config.yaml
n_head: 4
vocab_size: 6334
activation: "geglu"
qk_norm: false
init_std_up: 0.0326
init_std_down: 0.0
grad_clip: 1.0
decay_fraction: 0.271
decay_shape: "linear"
MLP neurons of a small language model. Each row is named by its layer, matrix (gate and up: input weights; down: output weights) and neuron, and shows model dimensions 64-127. Each number is 128 + 32 x the weight over its row's rms, rounded and kept within 0 to 255. A neuron's up and down rows have the sign that makes its largest values positive.
After each neuron's rows, "fires on" lists the tokens most often at its 100 highest values on Wikipedia text that the model never trained on; "fires before" lists the tokens most often just after its 100 highest values on Wikipedia text that the model never trained on.

L4.gate491 [107  99 163 170 128 103 110 224 129  72 158 163 127 144 174 133 136 111 184 192  96 179  97 119 125 117 121 160 174 137 114 139 181 139 113  93  76 174 109  85 155 130 188 142 107 102  43 120  70 118 120 161 140 132 143 149  79 180 115  99 130 196  96 152]
L4.up491 [191 124 110 125 110 109  96  93 134 142 158 128 141 188 131 119 191 103 154 112 164 145 145 125 159 157 108 120 172  88 162 159 136 132  83 113 185 116 142 148 148  58 165 130 128 168 145 125 144  90  77 122 143 132  79 144 137  97  60 107 133 145 128 130]
L4.down491 [ 70  48 121  86  98 152 164 182  82 156  80  99 107  89 122 125 120 116 129 166 120 100 113 153 153 153 131 128 129 125 163 144 205  82 149  83 158 150 112 149 148 132 170 177 179  96 120 140 172  82  83 179 142  69 151 118 153 120  96 138 154 146 205 149]
fires on: "\n"
fires before: "-", "\n", "|", " "

L3.gate29 [162 197 144 102 127 113 141 150 182 137 160 134 120 150  91 144 136 125 181 100 138 139 102  95 145 192 122  91 100 206 105  83 110 127 147 124 125 128 130 127 136  92 138 162 190  41 122 161  95  86 104 151 161 162 103 107 160 145  86 127 163 122 148 187]
L3.up29 [ 99 209 168 124 159 126 165 146 158 100 206 115  95 120 129 153 107 108 163 159 125 157 127 131 121 182 177  94 118 116 194 146 119  91 157 111 178 109 148 121 154 142 131 148 144  81 119 149 102 100  91 152 142 167 141 107  84 157  85  98  96  46 154 116]
L3.down29 [114 172 142 153 159 111 111 148 228  93 131  98  94 118 164 182 132 135 171 197 172 155  63 131 100 143 134 130 113 153 175 157  89 165 170 165 123 146 147 169 102 128  76 125 158 130  85 180 107  88 108 144  87 161 136 134 156 130 193 153 105 126 143 139]
fires on: "|", " ==", "==", " %", " ===", " Goals"
fires before: "\n", " ", " |", " Party"

L4.gate24 [ 86  77 130 165  71 120 118 113 126 138 156 111 100 154 116 144 128 141 184 129 101 132 174 170 155 107 122 133  96  81 152  87 135 180 159  96 110  34 136  98 138 130  89 118 111 105  85  77  76 123 157 148 116 129 106 174  83  73  98  47 119 131 111 124]
L4.up24 [129 114 114 144  81  93 111 118  90 181 118 114 184 104  55 103 126 131 113 206 148 188 148  84  97 105 132 164 180 130 171 118  82 111 107 194 180 152 118 122 193 107 171  99 152 127 100 193 141 149 124 107 108 108 118 179 164 144 103 131 150 119 170  82]
L4.down24 [104  59 124 199 134 108  97 108 146 138 177  78 155 146 127  68 162 159 165 154 102 186  82 177 112 111 113 141 119 124 153 128 144 183 140 105  86  89 114 124 135 152  60 116 142 136  77 105  99 164 176 133 129 134 143 166  78  78 112  75 102 129 166  84]
fires on: "\n"
fires before: "\n", "|"

L4.gate256 [ 95 115 192 124 107  61  75 142 128  95 152  98 170 174 171 110 153 157 138 135 107  79  94 101 141 137  71 125 142 171 146  77 139 120 106  80 141 102 128  99 143  82 204  81 155 135  42 133 118 149 112  71 163 123  81 122  98  53 109 151 119 156 115 148]
L4.up256 [ 96 188 148 162 146 136 114 143 103 121 147 138 159 146 149 100 133 137 146 136 172 126 126  95  28 111 124 168 127 123 143 147 111  80  92 117  80 117 156 107 148 115 111 150 198 108 100 167  73 134  89 147 146 119  78 122 152 138 107  91 158 121 171 109]
L4.down256 [132  76  91 184 149 112 150 149 127 179 123  95 166 118 181 175 158 171 154 125 155 140 151 135 151  88  62 109 146 183 113 113 131 111  74  88 169 127  81 114 152 149 117 116 177 123 122 124  92 114 165 131 138 115 157 120 130 160 107 140  64 129 146 156]
fires on: "\n", " He", ".", "He"
fires before: "-", "\n"

L6.gate2 [112 112 157 163 119  74 118 137 126 133 136 120 144 136 120  75  96 124  84 149 171 125  81 137 155  79 149 190 146 140 121 126 151 104  94 140 108 133 140 171 132 134 110  94 165  95 111 138 133  48 131 192 102 143 168 150 120 182 161  96 122 177 127  65]
L6.up2 [111 114 118 108 123 167  69 240 164 130 169 107 108  33 174 139 118  77 165 165 136 120 112 137 121 128 104 104 123 123 133 140 170  72 156 165 141 170 132 120 175 115  58 135 149 118 134 159 174 119  79 133 120 118  97 184 194 164 163  81 140  79 116 185]
L6.down2 [133 123 142 136 153  96 185  62  88 176  95 126 144 129 103 124  93 152 131  63 123 133 112  95 102  84 157 176 106 104 157 137 142 199  98 114 132 122 144 144 115   0 192 119 126 134 103 109 129 130 197 120  70 160 146 117  82 104 137 123 123 148 112  78]
fires on: "'", "\n", ";", ",", " -"
fires before: "s", "-", "\n", " and"

L4.gate231 [ 90 137 128 116 175 127 147 124 171 163 179  74  89 141 125 167 113 132 116  68 128 148 140 174 113 104  88 122 146 112 100 126 134 125 202 139 127  89 105 127 138  55 164 141 103 100  91 191 184 106  85 164 116 127 139 110  69  83 100 105 215  68 123  40]
L4.up231 [103 132 130 222 105 111 139 114 107 135 159  89  37 116 152 169 181 168 156  30 160 103 170  98  93 152  83 132  90 122 145 157  95 135 127 121  30  67 190 165 143 134 105 122 172 128 148 110  78 141 127 143 121 115 115 172 192  78  92  80  99 139 119 154]
L4.down231 [106 125 157 139 168  53 152 167 146 117  71  77 113 166  82 139 110 138 166 141  98 182 125 124  85 193 126 144  96 142  94  97 171 143 141  92  98 108 127 135 180 102 117 159  99  68 116 160 165  46  90 145 120  85 133 201 112 112  81  93 118 193 152 127]
fires on: " |", "al"
fires before: "\n", " ", "so"

L7.gate386 [160  86 179 131  89  81  96 116 134 153  99 139 109 106 144 104 130 111 139 128 168 145 167 202  97 138  60 108 165 174 107 160 123 162 152 156 120 117 131  66 118  94 145  95  88  99 190 169  69 116 128  79 133 139 162 106 108 122 122 140 151  86  74 118]
L7.up386 [149  84 129  99 156 148 112  81 125  71  81 132 177  77 123 107  97 135 175  80 170 108 167 105  77 155  88 145 107 120 127 124 127  74 141 110 142 108 135 126 106 117 115 121 173 144 138  98 137 120 154 181 119 124 182 153  91  64 109 136 109  77  94 155]
L7.down386 [ 95 199 118 131 126 118 131 147 142 171 133 150 159 142  86 126 134 116  99 161 152 160 126 131 158 126 109 165  85 135  99 129 149 177 123 155 128  24 123 172  99 191 127 187  92 118 175  73 175 124 110 184 168 119 139 192 144 148 113  98 192 172 135 112]
fires on: " m", " in", " s", " ", " |", "-"
fires before: ")", " (", " |", " ", "0"

L2.gate581 [140  97 148 112 157 126 215 108 175 109 143 133 133  89 144 185  80 158 113 125 120 104 110  86 133 122 140 119 136 157  82 163  68 178 161 130 131 137 120 104 197  98 158  69 149 146 114 186 188 109 140 110 110 190 139 118 138 139 140 140 151  65 114 111]
L2.up581 [126  83 163  94  86 132 123 116  98 119 110 139 193 177 162 160 150 110 185 119  88 167 115 155 134 177 123 149 127 117 149 123 132  82 134 135  93 147 143 122 141  83 195 134 139 156 108 171 148 145 115 151 137  88 168 153  70 143 100  78 112 113 150 150]
L2.down581 [149 160 120 110 139 102 118  80 135 120 118 108 165 135 131 134 106 143 170 156 133 156 117 133 110 173 167 135 132 146 101 136  96 167 122 239 114 120 145 123 101 153 151  45  93 145 106 165 147 172  90  94 123  97 157 200  93 163 139 163 114 181 128 117]
fires on: " ==", "==", "f", " Kn"
fires before: "\n", "ick", "ootball", ":"

L4.gate119 [134 133 149  87 140 121 116 148 120 156 127 156 143 166 180 101  96  90 154 124 118 115 182 147 108 182  95 151 153 111  53  92 123  81 111  71 137 174 117  93  89 127 142 136 181 123  88 179 180 144 146 187 129 204 156 143  61 139 105 137 173 165 156  86]
L4.up119 [143  68  78  68 124 129 171 145 118 157 147 129  33 121 135 137 159 134 163 115 139 102 158 146 103 165  97 154 141 234 152  57  62  76 180 129  64 118 125 101 165 137  76 118 133 153  84 104 106  57  85 180 111 132 170 138 152 121  97 114 150 114 123  92]
L4.down119 [103 126  60  71  92 142 162  75 152 131  91 109  85  87 148 149 126 200 198 153 116 169  88 177 126 116  79 147 165 165 159  74  82 125 125 147 138 218 195 156 180 151 112 151 152 156 121 136  87 102  66  86 152 125 122 145  92 106 131 114 151 109 160 120]
fires on: " |", "0", " Apps", "1"
fires before: " ", " |", ".", "\n", " +", ";"

L4.gate759 [172 134 151 118 128  75 160 161 111 183 139 175 187 151 147 143  99 146 123 158 154 131 134  82 145 111 160  85 122 134  75  93 122 177 102 149 110 129  97 151 112 109 133 127 140 151  75 108 182 143  97  84 170 115 141 177  96 113 115 136 108 219 109 133]
L4.up759 [141 104 196 145  91 142 156 152 116 159 141 166 122 160 143 144  66  18  73 115 161 163 148 157  72  99 159 117 115 131 157 140 126 183 106 131 164 161 133 148 175 130 145 102 158 156 109 146 200  89 147 112  74 123 111  92  62  21 130 141 154 188 148  98]
L4.down759 [171 115 112  76 141  25 138  96 134 150 104 147 118 122 132 137 145 121 173 170 130  95 116 185 111 113  98 166 138 179 155 133 125 152 110 181  97 133  86 124 197 192  82 115 170 141 139 103 211 134 121 138 155 116 139 123 166 117 215 161 127 106 153 153]
fires on: "\n", "-"
fires before: "-", ":", "=", "\n"

L4.gate745 [145 128 140 106 142  77 155 111 123 228 168 171  61 168 116 147 122 165 120 110 184 146 161 103 183  98 133  84  84 129 112 147 180 125 156 111 144 146 148  93 105  61 114  91  95 123 111 128 157 142  94 124 138 118 167 104 106 125  87 101 202 167  87 115]
L4.up745 [141 116 135 127 133  79  96 105  67 129 137 111 103 131 127 123 118 153  62  58 161 133 156  92 164  92 161 176 112 173 129 129 131 134 110 106 100  98 149  92 141 115  67  94  79  87 117 160 103  87 124 188 119  85 187 136 104 106 108  91 145 106 110 147]
L4.down745 [100  77  54 124 157 141 135 128 126  72 112 115 149 117 180 113 106 142 121 140 129 168 106 126  82 105  87 164 131 150 181 123 201 151 142 166 154 126 127 170 138 228  73 165 142 101 138 159 187  87 120 145 115 117 119 153 134 127 122 110 125  97 128 145]
fires on: " |"
fires before: " ", "\n", " |"

L4.gate575 [112 121 178 149 148 103 165 168 105 116 123 165 166 181 140 159 131 129 119 128 116 187 129 102 119 117  66 129 134 181  94  81 120 163  91 141 136 105 101 176  66 108 161 106 153  22 103 117 145 102  56 144 197 126 121 123 158 123 102 156 135 168 187  82]
L4.up575 [115 154 139 116  95 127 125 117 129 140 109 145 220 207 127 136 117  73 142 161 104 161  98 130  92 117 195 146 131 135 155  72 112 101 134 129 178  80 156 128  65 109 153  93 150 146 131 100 126 116 167 122 131 169  82 118 143  95 106 170 156 132 136  87]
L4.down575 [119 148 149 120 184  80 102 117 109 137 128 125 126 140 113 158 157 156 163 155 142  57  95 174 168 132 132 122 130 170 185 121 133  92 171 133 121 130 124 166 121 194 103 128 134 102 171 116  87 120  89 138 139 156 123 169 116 177 102 136 109  98 138  96]
fires on: "\n", " —;", ":", "\":"
fires before: "-", "|", "\n", " "

L6.gate653 [131 112 104 115 114 138 108 153 138 148 203 143 124 131  86  81 127 123 107  94 114 129 157 113 160  83 181  79 166  90 222  92 113 123 121 151 116 143 136 139 198 105 199 124  96  99 104 112 167 131 168 154  94 174 132 147 132 111  99  83 135 118 123 157]
L6.up653 [147 148 121 160 111 113 163 117 147  71 130 166 135 112 136 123 132 101  79 166 113 121  85 109 116 123 118 112 154 169 148 128 124 141 129  76 161 133 152  94 106 138 164 166 129 129 155 167 130 128  94 179 150  87  92 163 127 160  79 153 125 105  94  66]
L6.down653 [100  84 113 106 132 123 155 145  60 178 107 132 178 134  83  85  86 109 121 125  93 181 106 184 107 155 126 149 104 109 101  98 105 167 178 172 169 124 148 176 151  75 110 156 113  80  85 138 122 173 133 140 169 149 139  91 102 104 108 127 116 181  58  87]
fires on: "\n", " name"
fires before: "-", "\n", ":"